Weights of a small transformer language model.
Size: width 224, 3 heads of 64, MLP 896 GELU, vocabulary 2048, 6.1M parameters.
Training: a variant of Muon for these matrices, 8661 steps.
MLP neurons of a small language model. Each row is named by its layer, matrix (up: input weights; down: output weights) and neuron, and shows model dimensions 112-207. Each number is 200 + 30 x the weight over its row's rms, rounded and kept within 0 to 999.
After each neuron's rows is what it responds to, as a language model described it from the Wikipedia text at the highest values.

L5.up482,177,216,171,175,198,173,193,178,194,198,228,164,159,158,198,201,188,197,238,216,217,211,163,173,200,166,156,204,192,223,198,207,146,284,130,228,150,154,246,232,189,182,166,242,194,177,215,244,160,213,211,182,206,209,213,219,183,199,190,201,168,226,239,186,139,187,185,245,188,204,217,178,158,181,187,182,186,223,238,193,193,198,215,227,185,203,205,163,190,260,192,231,125,182,233,255
L5.down482,222,183,191,186,153,230,215,168,185,183,169,169,188,155,224,228,229,197,186,197,208,175,197,179,174,228,257,218,196,225,190,200,193,174,204,202,202,195,193,215,265,239,240,224,204,217,179,201,215,207,252,218,199,196,191,190,180,178,162,217,162,181,209,217,245,215,213,217,183,232,184,231,218,163,129,198,198,220,242,184,165,151,225,170,154,193,212,215,175,215,141,172,259,182,208,195
Description: Fragments within proper names or addresses and the punctuation before a place name, e.g. St(ockton), v(an) Beethoven, O(ld), Portland, Oregon.

L4.up684,213,208,134,248,226,189,197,189,198,143,139,207,194,189,212,194,219,165,167,186,229,164,180,192,158,204,195,192,220,181,245,184,190,200,146,195,207,226,194,149,178,201,202,188,219,196,163,197,186,189,252,194,177,220,228,244,142,265,184,227,202,207,203,171,189,206,252,188,214,184,226,176,203,248,172,205,192,198,249,208,183,198,212,224,194,214,189,212,213,213,205,196,198,244,274,203
L4.down684,171,227,228,198,171,184,158,226,202,224,187,174,161,208,230,143,246,168,248,197,229,169,185,192,238,167,178,172,244,178,196,164,164,256,175,253,203,238,211,261,179,232,221,228,191,199,235,144,185,188,193,172,214,149,203,235,138,260,204,200,223,204,211,154,219,207,199,168,186,213,206,202,158,265,165,181,225,213,225,208,206,197,218,188,196,258,197,197,207,242,137,165,202,172,208,216
Description: Commas between a city and its state or country (Portland, Oregon; Tokyo, Japan), mid-word pieces of place names (Venez-uel, Sp-ain), and ancient/region/city-of.

L4.up350,197,204,212,225,168,199,237,152,215,197,200,223,142,202,165,151,181,252,203,258,209,201,187,189,203,176,227,251,229,156,244,215,185,232,178,200,230,184,254,209,184,159,209,206,187,194,155,198,222,205,229,184,189,242,200,183,211,223,146,151,159,188,224,179,204,223,196,157,187,230,179,240,196,205,176,257,203,189,230,250,205,227,183,201,135,169,171,205,269,181,219,192,160,235,172,195
L4.down350,218,157,181,203,228,185,226,213,203,153,219,252,185,155,190,188,194,250,198,170,216,150,167,184,223,172,188,173,225,240,184,244,209,199,256,212,198,186,204,191,223,166,233,147,187,165,179,212,221,183,235,173,187,194,131,245,182,141,150,215,231,227,263,181,222,285,269,187,199,136,218,161,196,206,186,201,231,191,202,170,177,218,196,249,243,255,139,207,235,205,175,188,192,186,237,177
Description: Mostly "of" right after an institution noun inside proper names, such as Institute of, Board of, Faculty of; weaker on other prepositions and mid-word pieces.

L4.up180,189,202,230,193,258,211,217,237,179,192,237,140,231,206,232,218,161,223,262,255,173,180,191,216,192,226,223,219,190,147,218,224,183,205,202,174,137,184,208,184,148,215,203,202,196,164,217,163,222,146,212,197,171,185,203,157,196,121,182,230,175,164,161,187,214,165,209,167,240,165,186,207,212,223,151,174,219,175,233,134,238,196,208,183,188,244,208,193,213,227,241,182,199,212,204,260
L4.down180,198,185,182,214,200,217,202,183,189,166,228,179,235,216,161,224,246,220,184,192,215,192,146,254,148,221,192,165,151,216,200,197,212,199,178,195,186,188,244,159,208,166,198,199,201,197,194,86,218,152,193,171,195,217,224,233,241,137,202,223,214,234,244,228,220,271,212,206,204,144,188,201,198,216,174,177,204,187,247,173,174,218,258,178,168,230,187,151,224,186,197,137,190,210,212,163
Description: Function words or word pieces whose identity is nearly forced by a fixed phrase, as in at one time or another, state of the art, below the poverty line, m-uch, Never-the-less.

L5.up434,201,151,153,217,141,176,263,152,193,212,197,213,205,220,219,188,182,215,205,163,256,214,187,187,208,210,183,184,162,216,173,223,203,155,155,195,161,177,226,225,197,138,187,199,219,162,213,229,205,211,179,179,183,175,233,203,224,191,234,234,232,184,196,235,245,167,205,217,182,197,233,185,257,186,167,212,186,218,212,134,214,217,174,219,182,158,250,258,160,219,176,173,200,157,181,175
L5.down434,244,173,159,285,204,221,202,244,224,163,217,234,182,180,170,222,182,194,180,226,232,200,183,230,206,186,209,272,159,229,265,286,231,194,199,219,198,143,214,199,195,196,218,178,174,190,187,206,181,280,184,206,193,185,180,214,185,134,222,150,187,236,201,198,258,220,171,205,213,189,207,226,196,202,221,251,231,156,186,219,171,190,191,193,150,186,164,159,244,193,205,285,234,189,219,180
Description: The conjunction "and" (sometimes a comma, "or", or a year's final digit) joining two nouns, especially in section headings like Conflict and captivity.

L2.up283,199,222,157,149,181,182,165,139,204,185,266,174,250,244,194,209,251,192,164,179,193,212,197,152,194,184,252,240,184,168,209,204,204,199,208,161,243,178,239,218,210,192,222,239,213,169,182,174,193,203,187,205,144,163,160,211,157,168,223,244,175,261,186,202,189,204,144,186,173,216,176,195,177,227,158,175,210,241,158,197,225,242,173,184,193,197,186,161,214,198,199,164,197,252,202,178
L2.down283,219,226,197,222,206,223,213,167,164,241,196,170,232,256,184,181,182,177,181,259,210,199,231,158,200,197,192,193,171,172,172,196,202,217,173,195,218,136,218,208,207,233,258,159,221,207,208,135,197,220,277,231,212,269,220,175,257,180,235,162,181,140,177,181,191,155,182,130,191,183,131,232,199,154,206,162,225,205,235,177,202,198,208,190,209,209,196,212,182,222,230,263,228,190,232,185
Description: Fires on St/st as the first piece of a split word, as in Status, Stars, Stand, stone, stated, St. (street/saint); weaker on other mid-word pieces in names.

L2.up357,208,158,187,172,168,212,169,206,199,210,200,181,181,223,190,123,244,220,224,217,132,208,179,143,266,192,219,259,222,213,247,228,245,174,217,191,201,160,206,209,165,186,158,175,211,180,205,127,244,219,206,165,193,151,211,256,160,192,203,253,209,191,202,185,215,189,208,256,133,233,176,153,183,189,227,192,160,236,163,207,221,190,254,163,176,230,189,174,263,180,208,171,192,213,174,195
L2.down357,164,189,189,243,192,194,184,154,152,213,165,165,151,243,184,186,299,148,187,203,193,232,137,178,163,211,187,245,216,243,246,188,215,194,223,229,193,154,166,213,209,225,163,238,233,210,178,263,237,235,190,199,203,165,184,242,205,179,256,223,198,249,218,230,227,211,192,196,216,223,237,199,203,214,205,156,104,228,163,161,219,210,239,200,157,211,145,128,227,161,188,195,158,188,191,176
Description: Word pieces inside a longer word, strongest on the apostrophe in O'Reilly/O'Brien and "ies" in taxobox "Species"; also th-, Mc-, Chic-ago.

L5.up337,171,206,163,239,190,217,201,221,132,132,193,226,189,195,207,164,216,149,155,217,250,223,172,232,189,241,159,201,213,262,230,206,207,163,152,212,187,212,214,156,151,224,241,207,175,152,231,197,189,193,154,202,176,209,217,174,196,208,157,235,186,224,180,222,138,203,195,222,175,229,247,190,175,201,222,233,209,221,159,132,222,191,197,192,170,205,260,226,231,214,155,203,220,210,196,169
L5.down337,206,258,162,175,193,226,191,241,221,220,222,144,197,166,205,208,196,265,248,174,229,252,194,198,184,218,171,157,234,207,154,236,186,212,192,254,231,189,186,173,217,194,207,158,210,168,129,177,207,230,182,206,209,184,204,166,188,172,178,184,209,180,191,147,189,198,201,211,197,186,161,204,261,229,201,244,242,184,197,219,236,196,199,202,175,157,203,215,274,184,172,270,192,244,189,207
Description: Second word pieces right after a short opening fragment, e.g. Ety‑m‑ology, St‑and‑ings, L‑at‑ino, U‑.S, often in section headings; also words just after his or 's (war, est‑ate).

L4.up2,168,189,248,222,217,198,166,196,175,171,168,214,125,221,182,201,243,115,160,216,163,183,187,199,230,238,201,195,223,192,184,198,216,170,219,179,214,164,221,221,197,179,194,161,201,203,259,163,177,227,179,260,153,152,230,214,220,219,216,190,198,195,204,208,201,200,193,188,279,239,191,193,188,233,212,193,151,213,202,217,191,250,146,199,203,150,168,204,198,207,192,184,160,155,157,236
L4.down2,213,173,174,207,233,219,206,241,201,220,242,203,193,212,216,230,144,234,180,188,250,189,159,199,248,162,176,189,204,182,228,216,213,228,202,150,258,203,200,146,187,168,266,194,203,256,176,176,194,181,193,272,198,193,137,191,203,247,203,242,192,181,166,196,200,168,219,172,225,185,179,194,251,194,197,200,172,198,232,188,192,138,155,137,229,181,256,233,169,174,182,186,243,192,169,183
Description: Word-final pieces that complete a split country name or nationality adjective, as in Sp-ain, Portug-al, Ugand-an; more weakly other word endings like yearn-ed, Wh-ite.

L4.up886,163,182,246,227,212,181,169,228,249,209,244,212,167,211,172,162,242,207,185,200,175,224,234,169,219,179,154,204,180,202,245,253,152,171,201,203,222,189,135,226,171,198,188,250,209,186,202,222,209,182,193,179,171,145,165,172,175,171,207,217,199,203,226,236,186,169,209,191,170,224,149,230,207,203,229,247,215,126,251,183,199,187,205,161,180,194,239,199,225,170,223,230,198,164,215,187
L4.down886,148,200,213,181,235,193,187,196,153,183,219,140,178,185,204,204,253,192,167,163,219,154,195,241,247,188,201,254,170,221,219,225,206,234,251,220,178,224,187,202,127,175,251,189,121,227,182,172,208,241,212,211,207,174,208,180,198,242,141,201,154,204,180,175,247,220,247,189,168,242,214,151,247,193,208,202,185,163,204,180,209,220,166,253,253,242,196,264,220,160,248,152,196,235,183,238
Description: Fires on early or middle fragments of a word whose ending is predictable, such as accom-p-anied, def-r-aying, O-pp-onents, and on repeated column headers in sports and election tables, like Apps, Votes, hold.

L2.up778,156,193,224,177,182,198,153,174,239,164,205,183,173,191,204,229,152,127,169,171,215,201,162,202,186,210,218,188,190,247,236,196,225,178,235,203,164,208,212,230,228,254,169,147,242,147,248,185,171,252,214,273,191,230,208,188,270,217,225,187,256,240,151,215,196,234,183,175,209,190,213,194,181,195,236,216,242,205,200,225,246,228,230,212,216,161,217,214,194,227,141,213,163,212,150,196
L2.down778,225,197,136,185,224,179,193,222,259,225,211,193,218,172,204,169,202,204,201,169,183,163,191,203,144,149,203,192,157,206,194,220,200,183,195,212,164,202,240,251,150,203,156,244,189,204,183,164,231,238,152,180,234,182,181,278,249,248,205,199,190,228,204,179,221,166,155,196,266,228,248,191,175,206,189,215,182,162,183,132,217,215,128,248,170,228,119,218,246,172,220,177,217,181,196,218
Description: Second piece of common words that the tokenizer split after a short first piece such as e, l, le or L, as in e|ight, e|ast, le|ast, l|ow and le|agues.

L5.up451,231,216,167,221,183,212,207,192,207,175,204,208,204,190,194,207,183,194,200,225,258,192,170,196,177,222,207,188,171,161,187,198,197,204,192,188,192,243,211,213,195,191,212,199,195,169,189,188,192,161,221,157,163,156,176,240,188,150,234,167,216,208,211,268,175,201,242,155,206,201,246,218,246,221,200,237,195,187,240,264,256,215,212,159,200,205,233,241,207,208,178,249,196,244,227,201
L5.down451,233,190,217,168,189,214,202,260,192,231,184,186,207,160,189,192,177,216,195,181,226,182,197,188,205,205,129,214,158,209,217,196,162,183,212,199,229,179,188,231,200,207,204,215,242,211,182,235,239,237,198,159,203,218,238,178,219,197,200,221,208,219,273,190,242,225,188,273,157,197,167,197,140,171,168,144,180,226,237,221,163,210,217,247,220,142,162,190,247,207,209,211,193,219,166,80
Description: Word-internal fragments and decimal digits, mostly in infoboxes, tables and section headings, such as B-ib-liography, N-ation, Y-outh, 1.8-8 m.

L2.up263,241,228,213,195,231,183,237,268,254,219,176,178,249,236,170,225,238,145,229,114,172,159,231,197,189,153,218,240,136,165,174,271,239,153,175,163,180,190,231,276,207,161,198,207,218,145,180,189,184,251,212,173,204,227,164,224,248,217,206,201,208,220,214,201,185,162,271,178,206,203,236,164,227,205,249,214,228,202,149,161,234,204,200,217,214,225,218,257,207,138,211,200,194,172,194,201
L2.down263,196,208,163,274,229,189,180,224,213,127,191,189,199,182,236,176,182,228,214,232,218,260,166,205,225,207,160,195,205,230,202,217,217,177,183,209,172,157,197,238,248,225,169,202,205,211,199,241,261,167,171,189,161,171,256,212,184,206,235,192,204,195,220,255,217,237,122,190,144,178,163,202,239,198,186,201,213,216,225,214,176,229,208,175,205,210,152,121,155,228,180,150,178,245,149,154
Description: Mid-sentence " or"/" and" joining nouns or verbs (rent or buy, repair and construction, sometimes starting orca), plus inner word pieces of names after a capital (N-ann-ie, S-i-amese).

L2.up25,229,256,210,185,184,193,186,176,208,203,217,246,227,212,180,196,207,230,226,182,197,231,233,229,234,219,233,167,224,212,163,190,205,190,191,159,181,175,204,215,161,184,246,160,254,219,160,228,200,159,201,241,191,199,178,190,196,162,208,185,180,254,216,219,204,166,168,163,194,189,172,221,228,148,148,180,228,204,166,202,181,213,254,217,183,237,186,187,194,191,167,214,218,216,156,214
L2.down25,180,206,256,239,270,185,199,185,178,199,207,225,133,181,210,264,196,190,152,218,174,186,205,194,228,213,178,192,199,191,186,262,143,200,216,188,225,232,209,211,164,208,164,172,131,199,218,168,203,247,169,178,190,216,223,176,240,228,202,174,220,242,138,184,139,192,228,222,160,208,216,153,158,193,203,240,179,211,213,198,227,162,190,197,266,263,151,200,152,189,227,195,211,206,221,182
Description: The "(s)" suffix in infobox or table labels like Spouse(s), Position(s), gold medalist(s), plus middle pieces of split words (cap-s-ule, l-ives, p-res-ence).

L5.up4,173,208,206,214,212,201,181,242,236,204,197,203,248,217,188,165,209,151,152,160,206,215,245,241,213,197,245,220,201,268,213,179,246,194,202,194,208,178,182,188,207,172,179,156,189,215,188,266,152,187,181,236,195,252,238,202,155,146,245,155,180,243,214,193,211,219,160,166,187,202,136,154,202,200,169,178,190,218,183,188,177,207,184,205,157,164,205,201,199,215,185,239,188,200,256,205
L5.down4,213,159,249,233,203,178,160,182,181,178,208,308,180,181,227,203,171,218,184,222,224,158,169,176,228,283,148,200,228,269,241,206,155,232,189,165,144,185,160,221,244,225,181,216,210,165,194,201,177,202,242,232,131,191,197,222,228,203,184,213,192,213,184,165,180,196,225,223,214,146,179,251,189,220,171,168,195,184,196,197,154,201,161,165,143,169,187,232,194,199,173,198,193,209,216,241
Description: Word pieces that may end a word or continue it, especially " not" opening note/noted, plus -ly, of-ten, S-o, Pal-est-ine.

L5.up250,226,175,173,240,199,221,207,217,221,172,158,193,200,241,176,198,189,179,137,201,177,192,161,236,237,201,185,186,181,198,156,219,241,210,131,201,201,187,226,176,147,131,197,177,168,250,194,212,211,178,197,238,203,187,231,217,153,233,185,239,161,143,255,207,194,234,241,165,191,245,173,194,186,182,192,193,220,219,206,191,154,189,99,207,249,207,167,213,193,212,110,208,213,191,212,176
L5.down250,217,142,250,163,221,166,217,164,201,215,186,171,134,164,257,177,221,111,213,213,176,204,196,186,253,182,178,205,245,225,173,178,210,208,189,246,219,175,217,150,179,194,225,210,186,203,182,190,217,149,235,208,227,202,217,190,194,177,175,222,254,180,236,195,161,164,266,213,155,189,168,159,223,233,226,219,229,185,229,191,209,185,216,188,235,210,168,176,190,132,208,211,199,203,227,173
Description: Mid-word or final subword pieces that complete a word begun by the previous token, such as ro in electrodynamics, ian in Palestinian, ial in Memorial.

L4.up66,209,195,204,185,201,217,171,216,243,227,193,188,188,148,179,222,161,196,206,196,223,190,199,200,199,212,184,207,171,226,193,202,221,183,207,213,181,141,235,186,190,213,187,139,186,172,166,203,184,285,207,178,243,268,173,197,260,233,223,248,203,202,181,245,253,214,207,191,267,175,216,205,184,239,217,180,184,278,205,166,199,215,166,211,200,189,217,180,237,224,189,235,193,175,155,160
L4.down66,195,197,177,248,183,178,174,184,168,175,191,168,197,197,221,243,181,169,189,252,207,202,166,214,186,207,189,189,172,186,202,226,231,201,227,243,190,205,239,170,216,223,191,257,174,151,203,221,200,182,202,158,215,204,220,219,189,252,162,187,81,226,210,195,175,217,235,207,182,170,217,192,225,193,222,233,224,185,205,212,209,196,201,210,190,178,173,152,220,167,152,258,245,186,235,209
Description: Word-internal pieces that continue a word begun by a short fragment, as in re-d, l-ow, sl-ot, D-et-roit, Cong-ress, D-ark.

L2.up271,205,174,224,226,162,164,202,213,254,235,278,205,214,154,232,228,217,218,220,192,203,285,184,183,201,267,192,231,204,211,188,184,183,174,189,230,168,180,196,201,226,195,153,238,131,208,178,161,218,162,259,200,191,191,272,199,210,173,192,183,173,175,243,185,205,186,184,237,253,177,148,205,206,165,177,165,176,224,154,180,113,187,196,201,194,196,198,174,138,168,232,177,223,220,181,172
L2.down271,192,158,185,225,190,217,271,179,183,146,154,189,183,234,155,190,177,210,193,208,140,177,159,180,196,187,228,215,195,198,177,177,268,211,187,218,210,215,186,273,199,253,167,151,206,251,226,173,159,214,172,252,183,222,211,188,186,233,189,292,219,192,210,264,196,199,182,221,170,198,218,225,212,211,204,272,224,214,135,235,223,184,217,221,184,199,216,133,180,201,234,185,184,203,208,182
Description: Closing word pieces that complete a split word, mostly personal names in lists and tables, such as J-oe, Patric-ia and Pirn-ie; also places (Alexandr-ia) and adverbs (larg-ely).

L4.up239,173,158,196,176,157,161,179,219,130,187,212,151,237,98,180,198,207,252,184,210,240,207,194,176,194,202,212,217,219,202,173,232,150,205,249,249,169,224,211,254,184,226,146,158,223,193,189,216,264,206,174,175,192,233,241,165,157,179,225,212,210,233,205,185,175,200,177,242,207,188,311,221,200,200,179,220,207,215,205,194,167,185,205,170,176,201,188,187,206,205,213,240,198,194,201,164
L4.down239,202,166,198,161,178,182,170,217,186,256,213,178,221,183,200,208,132,197,190,143,215,213,204,172,191,226,190,253,216,203,173,261,181,221,169,230,228,245,218,209,264,186,197,264,198,131,244,156,177,212,184,214,176,217,206,220,229,233,236,244,170,138,173,196,217,210,261,224,230,190,213,195,228,219,154,205,218,174,171,247,277,165,220,239,196,166,226,176,182,195,203,211,221,172,202,200
Description: Single digits within multi-digit numbers, mostly right after a decimal point, as in percentages, coordinates and table statistics (0.16%, 38.661944°N, −1.6%); occasionally mid-word pieces like fer in offering or ight in Brightwood.

L2.up683,184,224,215,196,202,142,227,208,165,177,229,210,166,230,186,159,183,227,186,169,287,233,251,207,159,184,202,221,179,202,193,154,147,175,260,198,176,247,183,188,214,202,216,242,207,246,237,192,204,258,198,202,217,182,216,183,199,191,205,153,197,208,222,243,208,237,193,201,198,251,167,182,198,208,181,242,169,167,170,205,193,179,181,150,156,146,217,223,149,210,171,202,194,193,229,209
L2.down683,156,204,206,226,195,162,203,268,167,193,182,217,236,230,220,205,211,176,131,149,192,234,122,172,227,204,195,215,237,179,179,248,263,180,205,176,219,174,191,160,183,206,178,163,219,196,228,195,211,183,210,212,190,235,203,229,210,197,180,225,223,232,169,256,205,183,241,250,216,202,247,179,265,242,225,183,272,236,172,222,231,139,218,201,179,227,176,202,208,238,206,153,223,183,197,172
Description: Digits just after a decimal point in tables of percentages, measurements, coordinates, as in 35.70, 69.0, 15.40 m; weakly, letters inside dotted or compact abbreviations (COVID, TBS, F.E.A.R.).

L5.up633,256,273,203,202,184,181,152,250,191,250,205,228,210,184,183,271,168,248,186,200,152,213,210,187,174,183,195,227,207,211,314,174,203,165,193,218,225,217,193,179,219,223,259,200,208,132,221,177,182,220,219,177,256,229,206,192,164,193,227,193,174,233,211,207,189,184,208,176,167,250,211,191,180,213,186,228,216,211,148,208,111,196,163,185,194,182,185,218,187,186,180,203,155,243,211,198
L5.down633,204,285,182,204,185,195,235,239,190,160,215,193,177,184,242,197,226,219,234,161,245,188,166,196,200,216,171,205,221,205,184,166,156,186,213,192,177,191,153,235,218,175,216,178,243,176,213,241,203,202,206,220,172,165,199,239,184,220,175,205,170,173,232,188,174,176,167,201,209,263,233,155,195,186,162,168,194,223,241,202,196,196,215,151,154,200,227,204,150,258,166,210,220,175,211,180
Description: Word-initial or mid-word pieces that need a suffix to finish the word, such as part(icipated), w-ind(ow), southw-est(ern); also "of" in "Place of birth".

L2.up87,199,150,209,218,251,189,196,226,180,166,169,247,209,261,127,241,197,155,171,181,218,216,227,174,212,194,202,209,193,150,196,212,159,284,145,246,203,221,199,201,264,168,162,193,209,217,209,249,253,211,159,233,210,190,230,202,187,227,175,200,192,235,205,217,189,174,209,215,182,171,206,211,171,197,235,208,187,221,172,208,195,192,191,157,156,164,170,180,269,209,187,193,205,214,169,199
L2.down87,199,238,231,177,173,214,201,225,221,236,229,246,217,143,260,248,183,202,196,221,187,158,205,142,204,188,196,188,225,215,229,204,186,181,166,214,148,189,205,193,149,141,208,195,189,254,199,196,247,165,192,191,210,187,170,121,239,117,210,189,182,196,221,177,165,193,219,203,224,237,219,237,219,204,206,168,219,163,254,154,225,248,165,231,196,194,180,274,197,211,253,256,178,181,171,193
Description: Final word-piece that completes a word split into fragments, often adjective endings like -al, -ual, -ional, -ary (Chines-e, intellect-ual, unconstitut-ional, heavywe-ight).

L5.up335,225,248,226,228,216,245,245,170,204,158,257,209,195,173,203,220,162,202,207,183,280,199,202,202,183,182,241,154,188,201,162,138,250,193,206,197,228,206,132,245,201,242,210,205,236,245,152,199,232,211,151,167,200,237,186,175,191,157,192,236,190,181,166,198,249,187,206,230,206,164,166,235,194,205,203,205,158,235,220,211,194,135,210,194,168,190,163,215,230,134,236,191,190,228,235,220
L5.down335,216,216,130,176,231,236,207,207,171,230,182,200,210,185,186,161,225,160,192,171,202,225,177,274,199,187,169,242,162,195,217,181,222,184,263,192,188,199,198,236,191,180,156,237,246,211,122,190,216,224,178,194,215,167,238,208,238,236,179,193,254,165,197,185,150,198,179,133,250,211,195,217,173,184,204,196,177,200,212,163,184,206,203,202,205,120,251,258,216,193,235,237,194,186,187,204
Description: Second or later word pieces of column headers and labels in Wikipedia tables, such as the "otes" of Votes, "ld" in Pld, "medal" in Gold medal, "m" in m/s.

L5.up73,191,234,176,231,196,147,220,191,168,209,188,167,224,167,191,152,182,268,214,275,227,198,192,247,150,222,173,222,188,157,177,241,163,226,230,195,177,193,190,182,213,144,175,196,206,214,201,196,225,178,195,143,236,201,183,241,239,256,247,235,221,227,253,224,195,261,198,153,216,198,193,227,188,182,201,260,224,173,190,186,230,193,250,171,188,188,182,207,200,189,215,202,170,219,237,192
L5.down73,253,226,238,215,148,199,162,237,217,159,189,241,176,219,187,185,213,174,212,191,191,192,231,205,161,174,201,247,216,133,231,187,179,162,237,241,238,118,242,244,230,210,214,219,211,164,168,194,226,222,209,195,212,149,170,172,195,207,249,218,231,134,136,183,182,194,194,287,197,211,194,199,197,217,146,165,199,235,177,168,209,202,189,180,191,199,198,203,255,165,174,174,257,183,170,161
Description: Inner pieces and linking words inside fixed names and terms, e.g. Pitts-b-urgh, Stock-h-olm, Chief of Staff, Peace and Freedom, and abbreviation dots in table headers like Avg., Perf.

L5.up547,207,166,227,181,267,233,213,224,228,246,227,177,284,196,209,209,222,197,187,235,144,187,247,227,200,286,206,218,174,198,223,230,176,267,182,199,212,209,186,178,165,211,171,202,151,193,194,184,192,206,194,171,160,168,163,209,204,189,163,216,213,213,194,215,208,197,192,210,229,226,178,215,161,233,235,200,190,155,170,222,168,206,172,174,242,185,177,173,202,150,154,206,178,194,210,207
L5.down547,202,222,178,215,148,174,251,196,164,166,191,212,180,185,193,146,206,179,204,227,183,225,161,241,195,228,188,156,156,224,152,183,239,160,230,161,142,220,194,212,135,183,234,204,212,251,219,182,192,215,145,200,182,227,253,201,119,157,213,164,193,181,150,192,185,179,214,174,190,157,234,220,260,219,141,187,214,186,215,206,182,230,180,188,119,186,197,193,215,208,264,174,208,207,182,207
Description: Final subword pieces that complete a multi-token word, mostly personal names and place names in tables and lists, such as Alessand-ro, Ymitt-os, Sik-ors-ki, plus words like Never-the-less.

L2.up624,161,152,193,195,218,206,235,226,214,235,178,203,201,205,190,195,207,157,229,246,205,248,203,212,183,189,221,194,194,246,214,231,214,187,222,231,238,220,217,216,187,228,231,194,209,152,217,206,209,141,181,251,150,229,211,206,215,198,205,179,187,223,165,130,190,195,239,185,203,276,241,225,261,199,207,212,160,212,215,176,201,189,195,141,240,225,193,186,211,290,175,187,189,248,161,171
L2.down624,204,215,203,232,229,167,218,175,238,175,175,191,215,211,203,195,163,192,199,170,192,162,221,197,218,190,171,209,221,254,182,188,169,203,201,162,244,189,240,128,160,149,165,214,229,197,190,207,172,170,182,169,202,141,225,154,184,227,210,166,199,184,244,193,206,227,233,246,234,240,223,148,224,189,175,220,174,165,199,156,275,135,206,205,183,202,195,173,204,162,179,232,166,199,184,162
Description: Fires on the " and", hyphen, or slash joining two parts of a compound phrase or title (player and coach, decision-making, Runner-up), occasionally on mid-word pieces of names.

L2.up406,160,193,192,235,211,177,205,188,244,203,215,214,152,206,222,219,197,148,222,216,223,208,178,226,152,197,176,227,170,212,185,173,232,175,202,179,166,261,194,243,162,194,217,198,156,203,234,144,212,218,257,191,180,218,274,174,233,158,198,229,181,207,219,190,225,191,194,232,208,195,213,186,212,173,187,125,149,211,191,182,165,210,195,182,210,157,247,214,159,212,159,215,209,195,196,229
L2.down406,204,183,145,222,176,160,221,159,223,196,242,255,210,192,182,211,213,160,205,176,208,181,188,255,139,255,214,209,196,212,197,199,283,188,205,187,170,226,228,187,214,197,150,188,132,202,217,207,174,184,244,193,181,250,259,146,178,133,222,203,190,261,172,193,235,201,237,247,199,210,234,179,197,163,207,190,211,212,179,158,196,269,189,222,188,209,249,198,209,164,216,203,227,185,165,251
Description: The -ly suffix completing adverbs (effectively, already, previously, currently) and standalone adverbs such as also, only, not and later.